Weights of a small GPT-style language model, trained from scratch on English Wikipedia.
Size: 11 layers, width 224, 4 heads of 64, MLP 576 SwiGLU, vocabulary 4096, 8.62M parameters.
Architecture: rotary positions, no biases in attention or MLP, untied embeddings.
Training: a variant of Adam for these matrices, 7810 steps.
MLP neurons of a small language model. Each row is named by its layer, matrix (gate and up: input weights) and neuron, and shows model dimensions 48-111. Each number is 200 + 40 x the weight over its row's rms, rounded and kept within 0 to 999. A neuron's up and down rows have the sign that makes its largest values positive.
A block is one neuron, or neurons of one layer that tend to fire together. Before each block is what it responds to, as a language model described it from the Wikipedia text at the highest values.

Description: Connective symbols and markers
L2.gate22,184,196,238,190,194,160,202,243,201,257,174,244,101,283,221,163,127,176,183,201,214,256,196,145,246,159,139,240,268,177,203,216,182,214,177,201,156,174,261,174,158,213,202,154,198,178,186,209,119,171,199,169,253,199,198,205,182,267,236,207,264,223,205,200
L2.up22,238,147,190,323,210,184,206,170,255,165,199,193,103,239,198,229,128,193,201,159,230,151,233,299,252,228,183,243,186,189,265,250,211,214,181,123,216,265,194,183,210,218,189,224,174,187,216,257,201,232,226,140,231,245,217,168,225,171,232,213,174,164,183,155
L2.gate38,241,245,201,238,224,243,197,208,208,177,188,195,156,173,173,221,208,196,183,143,178,88,235,252,267,190,206,296,211,123,217,276,215,160,219,123,200,264,306,167,194,289,214,261,198,244,268,146,180,183,157,201,198,164,197,212,222,162,229,231,201,191,244,236
L2.up38,217,263,230,232,171,178,222,121,173,151,188,260,172,181,218,209,133,187,179,155,268,162,216,166,181,251,168,249,146,184,196,188,188,203,230,132,192,247,271,91,197,231,208,220,132,286,270,230,144,207,203,284,204,174,185,119,201,166,177,226,160,170,226,232
L2.gate61,223,111,159,212,185,194,171,270,137,226,199,242,180,182,179,261,191,221,147,202,164,200,234,237,146,177,236,185,206,176,186,253,213,174,193,165,233,159,240,175,188,233,172,171,199,258,233,147,230,220,209,152,224,237,149,231,178,275,242,192,285,298,185,147
L2.up61,187,136,162,239,161,219,243,249,206,160,185,216,139,199,173,222,199,169,241,236,213,229,146,180,160,200,192,248,125,230,232,187,221,226,123,219,256,267,243,177,218,149,197,135,198,234,244,197,263,209,259,268,286,137,186,195,203,235,257,186,287,260,256,240
L2.gate71,206,176,234,251,140,163,230,196,192,248,226,218,249,140,186,150,146,156,255,213,183,180,202,208,245,214,171,153,167,142,185,209,185,173,214,157,146,211,286,199,234,302,213,252,215,247,191,177,175,158,221,245,126,208,211,177,254,219,194,198,225,191,292,202
L2.up71,182,238,207,216,121,170,231,232,120,171,245,196,179,163,229,157,214,262,151,216,202,207,238,270,261,230,216,144,189,190,182,248,198,167,222,165,164,239,273,218,125,238,213,151,154,209,218,183,174,227,155,191,182,177,211,195,177,205,198,209,296,187,242,248
L2.gate96,163,229,223,171,165,231,168,264,175,227,227,276,193,198,214,225,210,211,216,204,126,233,157,184,220,208,120,215,164,166,211,152,129,249,150,150,284,162,183,129,197,222,201,227,283,215,288,223,206,241,231,228,242,209,198,247,184,203,257,255,231,187,233,188
L2.up96,145,233,181,161,143,217,165,204,203,215,168,274,217,257,131,180,243,232,196,159,177,271,165,188,224,173,219,159,199,210,216,174,239,213,204,179,185,246,192,149,187,176,255,178,241,244,230,149,233,227,256,169,262,186,220,156,210,263,163,180,261,145,218,221
L2.gate214,170,195,227,187,162,101,141,173,163,133,189,171,158,190,149,256,144,237,168,207,147,171,210,166,235,278,241,170,183,192,165,202,196,202,138,158,160,229,206,196,188,147,159,244,131,208,185,211,173,104,239,235,184,118,208,222,218,143,274,259,230,216,184,245
L2.up214,162,243,122,254,179,178,258,196,190,200,173,290,212,187,313,206,160,192,206,166,140,128,199,186,182,190,154,140,225,192,211,247,239,225,147,182,207,188,276,223,266,134,236,173,171,156,251,239,178,168,201,182,180,171,177,190,164,228,203,232,206,257,189,119
L2.gate349,207,242,245,225,221,149,190,199,137,209,281,216,251,206,263,180,251,175,209,152,165,176,170,246,261,217,174,208,210,179,157,245,143,221,227,222,187,216,240,126,169,220,235,233,153,205,285,228,181,190,185,181,163,238,233,108,216,251,223,187,270,203,182,217
L2.up349,176,176,198,168,201,148,247,153,156,240,178,162,267,305,184,190,213,260,157,160,145,248,213,190,283,272,163,237,206,208,255,192,238,177,249,226,146,250,235,197,220,251,180,191,212,177,218,201,260,221,174,166,238,175,225,151,234,173,176,210,195,173,185,260
L2.gate356,224,189,148,244,152,229,112,177,213,197,148,178,163,220,170,232,132,164,232,228,165,228,197,158,275,174,155,260,179,139,233,242,202,171,249,186,180,197,222,173,135,192,192,188,157,203,266,99,222,248,243,207,143,235,182,221,172,200,242,187,157,221,210,141
L2.up356,198,193,259,193,205,215,183,206,107,171,116,246,165,279,213,160,229,123,247,196,270,172,153,140,157,158,167,204,155,153,160,235,215,203,223,149,201,222,181,207,232,168,167,196,193,246,150,203,116,200,244,192,203,160,214,127,178,230,178,227,192,221,148,128
L2.gate369,193,260,324,238,160,193,243,158,127,236,221,212,157,158,291,237,190,157,202,238,169,201,174,225,264,174,152,228,129,259,208,227,123,244,260,261,217,213,234,197,168,205,189,204,193,207,213,266,180,226,208,212,236,227,192,213,244,269,138,152,234,261,251,274
L2.up369,169,189,266,151,233,238,236,151,187,256,247,239,179,180,307,240,274,108,208,184,264,124,156,180,201,223,169,263,201,124,127,198,217,160,202,186,130,166,205,189,188,163,234,250,163,216,292,254,186,171,210,218,220,142,174,228,262,255,135,181,176,176,217,200
L2.gate425,228,222,257,262,176,199,156,172,158,154,130,231,224,227,200,142,183,219,199,147,230,183,197,179,275,166,193,109,254,173,231,169,192,178,234,142,173,287,202,209,178,182,196,211,263,209,176,256,205,185,148,218,216,215,193,224,234,124,227,192,171,123,235,223
L2.up425,186,158,183,290,257,170,261,218,163,182,218,233,184,192,176,245,186,170,200,230,241,205,187,199,200,200,278,226,221,161,201,190,199,168,246,170,238,207,210,186,199,242,229,246,141,237,246,213,172,171,249,264,254,211,184,280,219,184,208,312,227,242,210,175
L2.gate434,269,288,164,172,187,216,162,138,178,228,229,152,174,85,202,191,208,219,182,184,225,182,205,179,236,202,163,214,206,160,295,185,207,146,174,137,156,222,239,152,155,178,186,213,140,140,210,178,166,164,242,211,174,134,179,217,166,145,203,154,209,170,218,256
L2.up434,268,163,167,157,96,249,228,159,100,244,201,207,204,134,247,225,167,166,159,156,238,210,182,198,192,221,104,186,149,155,184,133,229,257,186,182,237,185,148,174,233,207,220,301,234,184,218,202,205,142,159,224,218,190,221,135,194,204,162,104,198,146,218,238
L2.gate475,176,215,242,240,243,190,209,140,202,244,172,243,146,196,191,226,159,213,169,164,218,164,283,251,215,187,279,249,146,156,218,246,208,246,224,130,179,218,216,166,213,202,219,236,177,201,203,258,162,181,211,153,104,121,217,110,206,249,219,228,233,172,173,245
L2.up475,112,172,216,184,181,129,189,184,165,173,191,220,180,244,252,237,223,183,183,189,132,226,187,126,223,179,229,168,185,151,255,274,160,206,242,233,204,196,233,152,173,200,190,245,217,192,183,196,172,221,198,224,185,157,243,178,262,205,206,242,203,245,243,214
L2.gate537,261,171,305,250,263,210,181,173,171,239,159,200,102,127,158,247,237,141,218,205,212,233,242,255,153,210,143,224,164,134,205,168,224,125,197,160,197,118,254,214,169,213,182,156,179,185,175,272,125,236,200,287,214,204,215,175,228,137,214,202,221,193,213,171
L2.up537,154,261,267,268,266,186,211,157,154,207,187,183,181,182,224,197,252,157,163,155,236,261,227,243,186,144,229,253,159,153,280,230,187,129,189,144,184,215,208,169,130,264,194,177,149,92,274,185,246,246,198,200,200,228,220,238,304,153,164,155,231,213,188,284
L2.gate544,235,189,255,166,149,175,204,207,235,172,152,277,222,210,149,224,269,233,154,133,224,198,275,218,230,240,184,179,234,164,180,209,213,205,178,192,175,292,282,177,196,218,196,220,156,240,166,203,171,195,149,218,202,262,204,224,222,174,133,205,243,137,196,148
L2.up544,211,223,249,200,173,267,121,215,160,161,217,148,141,206,143,206,193,212,185,171,202,156,152,215,192,62,171,215,232,249,166,209,177,238,205,151,233,215,220,175,218,243,167,220,164,168,253,205,198,197,243,198,207,172,214,140,206,178,233,274,118,197,257,217
L2.gate547,215,229,194,198,267,198,202,220,230,267,211,196,166,130,199,185,174,241,239,265,145,216,213,213,194,166,234,165,172,251,276,183,161,237,206,110,227,234,221,194,241,210,254,190,245,212,209,196,238,161,169,244,231,210,192,186,208,165,181,198,208,188,171,167
L2.up547,234,173,241,256,230,251,188,169,188,191,183,170,174,164,182,173,225,158,130,160,168,217,178,161,265,188,184,160,147,254,258,201,195,198,193,238,228,173,213,187,204,220,184,253,195,120,257,223,230,204,165,271,201,203,208,207,150,117,212,245,144,196,135,197
L2.gate572,234,184,153,296,209,247,135,176,175,207,221,209,227,172,210,151,212,171,198,135,229,126,159,195,181,143,147,204,254,187,193,166,250,152,207,149,206,242,188,139,219,228,211,200,232,250,166,208,202,123,175,272,152,153,230,208,243,175,230,236,195,172,176,132
L2.up572,226,174,167,240,223,167,201,190,203,153,252,207,215,204,182,132,212,170,175,156,248,120,226,175,77,259,138,255,209,130,214,245,154,123,214,206,200,213,163,142,220,200,187,224,124,249,186,220,105,211,158,217,193,208,203,139,235,210,298,229,206,178,167,199

Description: Quantity and number tokens
L7.gate215,226,186,190,194,224,228,249,200,198,279,228,204,119,159,283,223,287,206,249,216,242,236,195,172,277,147,187,210,199,195,288,236,246,216,276,250,182,181,267,239,162,217,166,198,255,212,147,141,86,139,175,229,202,232,143,237,158,133,149,190,225,226,285,227
L7.up215,172,251,216,209,260,252,186,166,147,211,282,183,218,201,185,179,201,194,208,185,192,211,174,186,213,198,192,252,213,219,237,135,233,182,241,149,180,158,246,258,189,222,249,194,234,166,194,209,210,224,144,221,182,159,137,203,190,273,216,187,132,148,174,211
L7.gate276,199,116,189,192,192,208,181,178,212,256,143,190,139,178,219,194,251,181,205,260,218,176,176,214,209,262,153,247,237,144,175,230,283,250,256,201,242,172,171,214,240,199,204,132,285,155,167,185,168,164,229,263,243,203,184,219,177,179,182,159,227,192,239,198
L7.up276,226,197,200,162,261,208,197,175,243,212,194,193,225,203,207,274,236,232,169,253,249,162,166,253,134,229,202,193,236,207,183,169,242,249,205,158,162,199,218,188,159,228,201,176,161,159,179,183,173,188,212,209,240,164,137,148,216,216,185,119,208,292,175,262
L7.gate433,163,229,187,235,244,208,149,195,201,246,182,247,129,120,213,172,332,215,236,196,151,223,269,149,201,170,204,152,295,148,112,204,294,211,233,192,205,143,170,233,220,169,273,190,263,139,251,132,161,248,166,260,161,210,191,154,226,277,131,170,124,163,214,187
L7.up433,171,243,201,197,219,188,145,232,217,240,225,218,204,190,279,178,230,184,260,219,202,172,175,173,181,191,177,179,211,152,232,211,183,211,239,119,199,186,251,219,230,177,242,123,229,192,187,158,195,225,203,282,227,257,147,224,189,122,170,234,202,220,239,192
L7.gate559,223,277,166,211,227,195,205,195,258,205,150,217,161,208,164,130,235,224,206,184,231,126,211,232,170,227,160,202,238,190,213,192,159,155,177,229,173,142,190,247,185,235,155,154,180,181,184,185,201,283,191,285,185,173,134,213,188,138,216,192,196,226,209,280
L7.up559,154,210,257,199,240,239,155,226,215,213,236,260,254,191,185,172,188,206,215,192,139,268,223,177,131,91,190,155,174,153,208,175,230,254,182,226,179,278,117,171,179,165,151,204,235,223,204,201,213,181,143,169,240,187,163,228,211,232,237,191,182,186,311,135

Description: Capital I word-starts
L5.gate374,241,191,101,210,205,183,205,231,195,205,225,151,256,180,232,185,138,214,215,175,264,215,222,176,191,223,187,159,234,296,279,122,244,254,177,251,161,199,238,159,227,196,145,233,181,136,222,223,124,291,203,222,142,176,127,237,186,225,153,145,260,234,218,133
L5.up374,196,156,221,236,222,234,175,207,106,173,298,183,176,152,216,273,214,232,148,240,218,178,160,123,172,257,208,188,207,248,172,200,156,135,203,199,194,207,142,158,276,215,257,217,201,220,185,225,209,207,206,180,253,234,285,200,165,177,282,266,201,234,152,263

Description: Word-initial prefix fragments
L5.gate43,177,97,172,195,156,247,180,270,184,265,173,207,182,222,182,180,225,192,143,189,154,189,204,199,153,142,206,169,220,255,237,169,212,230,201,168,230,203,243,145,189,269,163,193,173,227,188,128,298,226,179,177,224,227,203,245,251,215,171,154,262,194,248,216
L5.up43,177,211,182,243,198,156,181,135,199,181,176,220,201,191,236,135,160,184,131,203,186,147,238,235,128,197,152,198,184,256,224,201,225,133,162,153,256,197,168,133,153,204,247,213,190,288,238,253,187,243,116,125,171,224,189,246,214,236,187,182,229,200,238,246

Description: Word-start fragments and length adjectives
L2.gate23,251,216,229,196,188,148,252,196,156,149,116,193,86,241,194,180,245,163,237,179,250,137,217,199,146,224,157,202,212,207,153,232,249,243,152,184,212,299,190,106,172,245,179,159,162,229,214,191,181,197,166,253,236,166,207,78,167,256,58,184,145,205,212,154
L2.up23,145,218,232,212,253,205,245,218,222,181,216,240,207,173,246,137,216,180,150,196,200,169,217,167,253,278,123,195,220,192,219,182,152,173,209,123,192,183,141,159,91,215,258,151,199,286,226,297,174,157,101,168,156,215,217,204,130,199,228,253,216,190,163,214
L2.gate76,197,188,267,121,256,149,270,149,204,149,185,194,200,223,257,187,232,192,249,209,174,178,253,168,130,127,193,275,254,155,175,191,251,217,153,235,228,290,155,234,220,256,235,256,172,155,204,151,218,176,141,223,202,228,195,192,252,222,172,219,207,185,216,213
L2.up76,184,176,152,194,211,258,175,235,243,193,268,186,169,111,160,245,194,204,115,266,195,86,192,269,167,184,195,235,248,188,157,236,234,200,269,169,227,198,153,216,221,221,173,111,176,224,248,266,233,205,168,222,180,200,248,237,179,210,194,136,194,151,187,251
L2.gate85,277,266,235,240,211,227,222,157,230,170,240,211,220,226,224,143,203,206,259,179,196,254,151,132,257,273,263,143,188,221,219,170,130,241,126,183,167,172,245,187,111,199,202,263,260,191,267,166,165,107,167,245,246,157,226,174,237,138,176,194,181,155,252,231
L2.up85,224,271,166,122,209,190,281,281,240,241,187,265,269,118,237,142,193,172,285,220,189,179,221,235,210,152,224,223,203,188,211,201,200,157,159,226,241,250,214,157,159,254,174,191,220,242,161,241,224,180,183,260,150,202,187,205,212,188,182,214,162,240,226,262
L2.gate182,293,191,317,256,126,152,258,171,204,208,196,156,117,195,192,206,172,161,256,262,213,201,148,129,196,231,250,173,279,234,142,118,236,255,190,152,229,221,206,188,178,245,215,178,206,135,237,208,126,220,145,253,171,178,220,143,204,237,270,203,202,222,183,259
L2.up182,134,221,253,197,188,184,255,133,261,232,180,215,231,190,282,213,169,136,190,158,143,290,234,169,182,240,203,159,204,282,203,211,217,200,131,255,229,194,246,246,208,238,201,197,209,151,195,200,206,252,194,152,155,208,173,190,203,268,224,232,224,224,217,209
L2.gate185,224,131,222,163,283,217,259,176,242,174,205,210,215,258,205,182,196,180,233,232,230,172,192,213,166,247,214,208,247,252,189,178,129,200,247,171,176,229,200,160,188,162,128,209,284,154,198,212,184,226,213,234,147,176,199,222,190,170,189,171,215,248,175,184
L2.up185,164,136,172,180,238,181,289,201,131,253,180,177,262,279,173,191,222,187,233,219,245,205,145,240,173,225,211,282,206,158,197,167,97,194,128,227,294,227,187,153,129,207,145,225,173,197,170,194,233,186,161,232,214,208,180,182,160,239,224,139,189,189,183,154
L2.gate202,210,212,195,223,207,182,65,174,186,219,250,228,199,241,165,268,219,168,165,201,216,141,188,281,207,249,266,212,242,228,178,182,179,193,244,134,258,230,164,221,270,215,227,215,179,217,245,257,178,200,197,145,176,267,233,154,144,169,227,140,255,220,151,220
L2.up202,174,285,215,151,206,147,223,176,251,160,269,202,230,169,225,238,178,254,192,186,230,235,213,256,196,232,174,238,170,200,265,158,178,231,181,259,280,200,194,178,229,239,138,217,204,217,228,191,213,282,225,195,225,149,243,284,187,150,200,183,230,262,243,210
L2.gate251,203,171,230,147,240,161,197,192,128,279,259,213,133,156,282,261,180,187,196,113,244,223,238,109,195,184,211,209,179,181,233,115,181,225,168,227,221,211,169,195,147,181,197,175,244,161,198,159,145,144,232,259,158,209,215,189,209,162,256,310,290,243,191,227
L2.up251,233,176,182,139,234,133,292,240,208,251,220,174,270,172,202,236,115,188,209,197,243,174,200,296,174,217,218,266,153,197,134,254,178,193,216,225,235,268,79,258,152,203,192,215,166,198,224,125,186,217,214,200,172,313,195,151,220,218,103,226,194,191,150,189
L2.gate289,250,191,190,157,206,227,186,210,273,237,217,183,193,287,189,121,220,183,279,175,203,180,238,157,174,222,208,134,199,287,133,189,186,202,137,257,178,256,224,132,254,189,161,154,145,230,169,197,180,193,204,194,226,161,189,189,211,192,178,136,213,237,227,139
L2.up289,169,230,165,186,269,193,258,210,151,316,188,201,138,221,233,260,204,221,196,190,199,155,138,166,192,149,161,258,259,182,177,218,213,186,171,230,251,224,162,165,164,132,212,208,212,117,203,255,298,198,189,207,196,223,212,139,185,217,189,219,139,180,237,174
L2.gate294,267,203,205,187,310,130,206,171,248,149,114,204,169,213,203,171,253,143,210,255,178,201,200,191,215,199,235,220,242,223,193,165,186,163,194,159,203,195,225,164,160,272,137,263,118,273,182,218,127,250,241,253,141,213,218,146,246,249,147,216,201,207,193,165
L2.up294,231,170,224,183,226,147,279,188,198,188,184,210,219,285,230,216,266,193,177,117,242,203,254,179,173,255,224,190,235,216,286,241,163,140,175,196,225,165,196,165,222,146,183,195,193,216,202,160,174,179,131,195,232,147,188,177,262,171,164,307,217,176,173,169
L2.gate308,253,232,217,239,294,183,200,175,233,243,258,211,210,157,224,193,249,143,225,159,172,194,217,177,230,147,189,216,231,180,216,201,176,249,107,80,244,211,125,139,195,166,143,254,205,219,201,261,220,129,147,218,220,233,200,193,278,226,133,172,218,217,188,182
L2.up308,197,294,165,83,239,102,160,193,245,166,281,201,153,226,225,192,200,189,276,167,176,198,151,154,199,170,252,112,218,202,275,166,161,234,217,226,175,228,214,154,191,211,200,205,166,250,189,185,160,202,124,155,220,131,214,282,162,231,174,246,155,215,111,216
L2.gate388,193,190,133,154,320,208,223,231,228,162,240,252,114,216,200,241,217,150,234,164,197,179,211,190,177,238,117,217,159,224,249,151,134,207,166,195,169,196,117,184,195,181,200,241,205,249,195,203,98,166,205,233,250,189,181,189,171,205,153,199,263,194,196,226
L2.up388,243,128,220,201,257,258,230,238,270,225,199,160,219,149,123,214,163,131,236,199,229,212,156,167,225,141,167,151,160,170,238,167,133,213,192,167,207,264,196,162,181,128,155,214,180,204,233,218,171,220,172,203,179,216,224,158,196,251,163,198,237,182,213,212
L2.gate481,254,175,232,164,226,218,171,215,167,223,137,209,179,201,227,232,268,151,229,260,133,160,142,147,155,214,185,278,177,235,259,190,169,240,141,249,293,177,180,212,188,203,177,217,205,96,210,237,226,193,222,262,191,212,172,210,231,276,178,138,154,195,282,210
L2.up481,171,198,154,187,227,245,226,176,206,227,175,138,223,176,292,167,224,120,229,182,269,125,242,226,198,223,260,211,172,225,178,121,179,176,179,140,200,245,166,253,162,185,196,148,156,192,123,189,178,179,240,144,247,203,193,192,221,150,126,188,200,212,206,137
L2.gate510,176,191,259,227,186,214,247,161,178,173,252,182,155,221,216,141,179,211,184,233,308,198,220,225,140,159,206,196,261,251,182,89,121,226,178,158,127,221,192,278,215,259,208,231,189,244,179,130,145,215,185,203,132,221,169,224,175,236,170,202,170,157,178,227
L2.up510,183,128,240,201,221,144,256,164,171,209,253,174,154,179,188,176,147,194,230,145,190,186,204,195,169,210,319,155,246,250,172,160,132,171,206,194,136,238,185,232,238,150,164,232,175,240,189,125,171,209,164,181,134,194,206,148,241,171,213,234,226,245,170,255
L2.gate517,108,209,219,254,265,137,256,171,212,184,178,212,237,225,189,107,239,207,273,133,233,220,215,203,172,158,162,173,181,145,149,197,235,274,179,170,175,220,205,278,159,253,187,222,231,219,221,185,147,188,164,250,116,156,213,207,285,199,235,223,171,218,153,157
L2.up517,212,179,227,110,195,185,191,253,188,169,173,229,136,168,199,201,124,165,202,240,192,281,223,213,258,144,106,203,194,209,283,135,163,213,225,94,206,128,193,199,203,195,174,181,147,200,227,197,184,198,225,215,214,180,199,228,173,189,229,199,247,143,273,271
L2.gate519,148,170,248,172,255,174,231,142,180,215,217,213,180,251,205,234,180,207,166,234,146,194,172,202,169,196,230,181,280,150,216,156,177,207,158,177,164,198,232,199,231,189,208,229,238,197,234,138,253,155,266,207,228,226,184,160,144,272,179,222,245,267,234,226
L2.up519,146,223,244,192,188,240,239,193,290,192,188,183,286,163,214,249,226,156,209,269,209,199,210,152,231,252,147,179,193,171,224,263,191,166,159,237,267,150,240,260,212,225,282,166,228,163,161,212,180,211,141,257,202,185,234,180,256,182,185,150,265,217,208,130
L2.gate571,243,247,157,167,197,206,209,226,186,193,198,209,136,290,216,145,152,216,147,135,157,177,181,182,160,153,241,243,198,129,167,187,155,248,230,188,247,209,218,197,191,150,219,230,183,148,164,217,211,203,172,181,270,191,188,189,224,119,228,170,149,249,171,149
L2.up571,219,161,228,239,292,227,227,184,220,237,139,152,246,209,210,232,190,137,212,187,198,191,166,200,159,186,215,258,147,225,224,166,261,179,91,167,193,199,130,212,235,199,198,260,190,201,129,140,205,190,166,178,156,214,235,180,161,255,175,198,164,182,222,245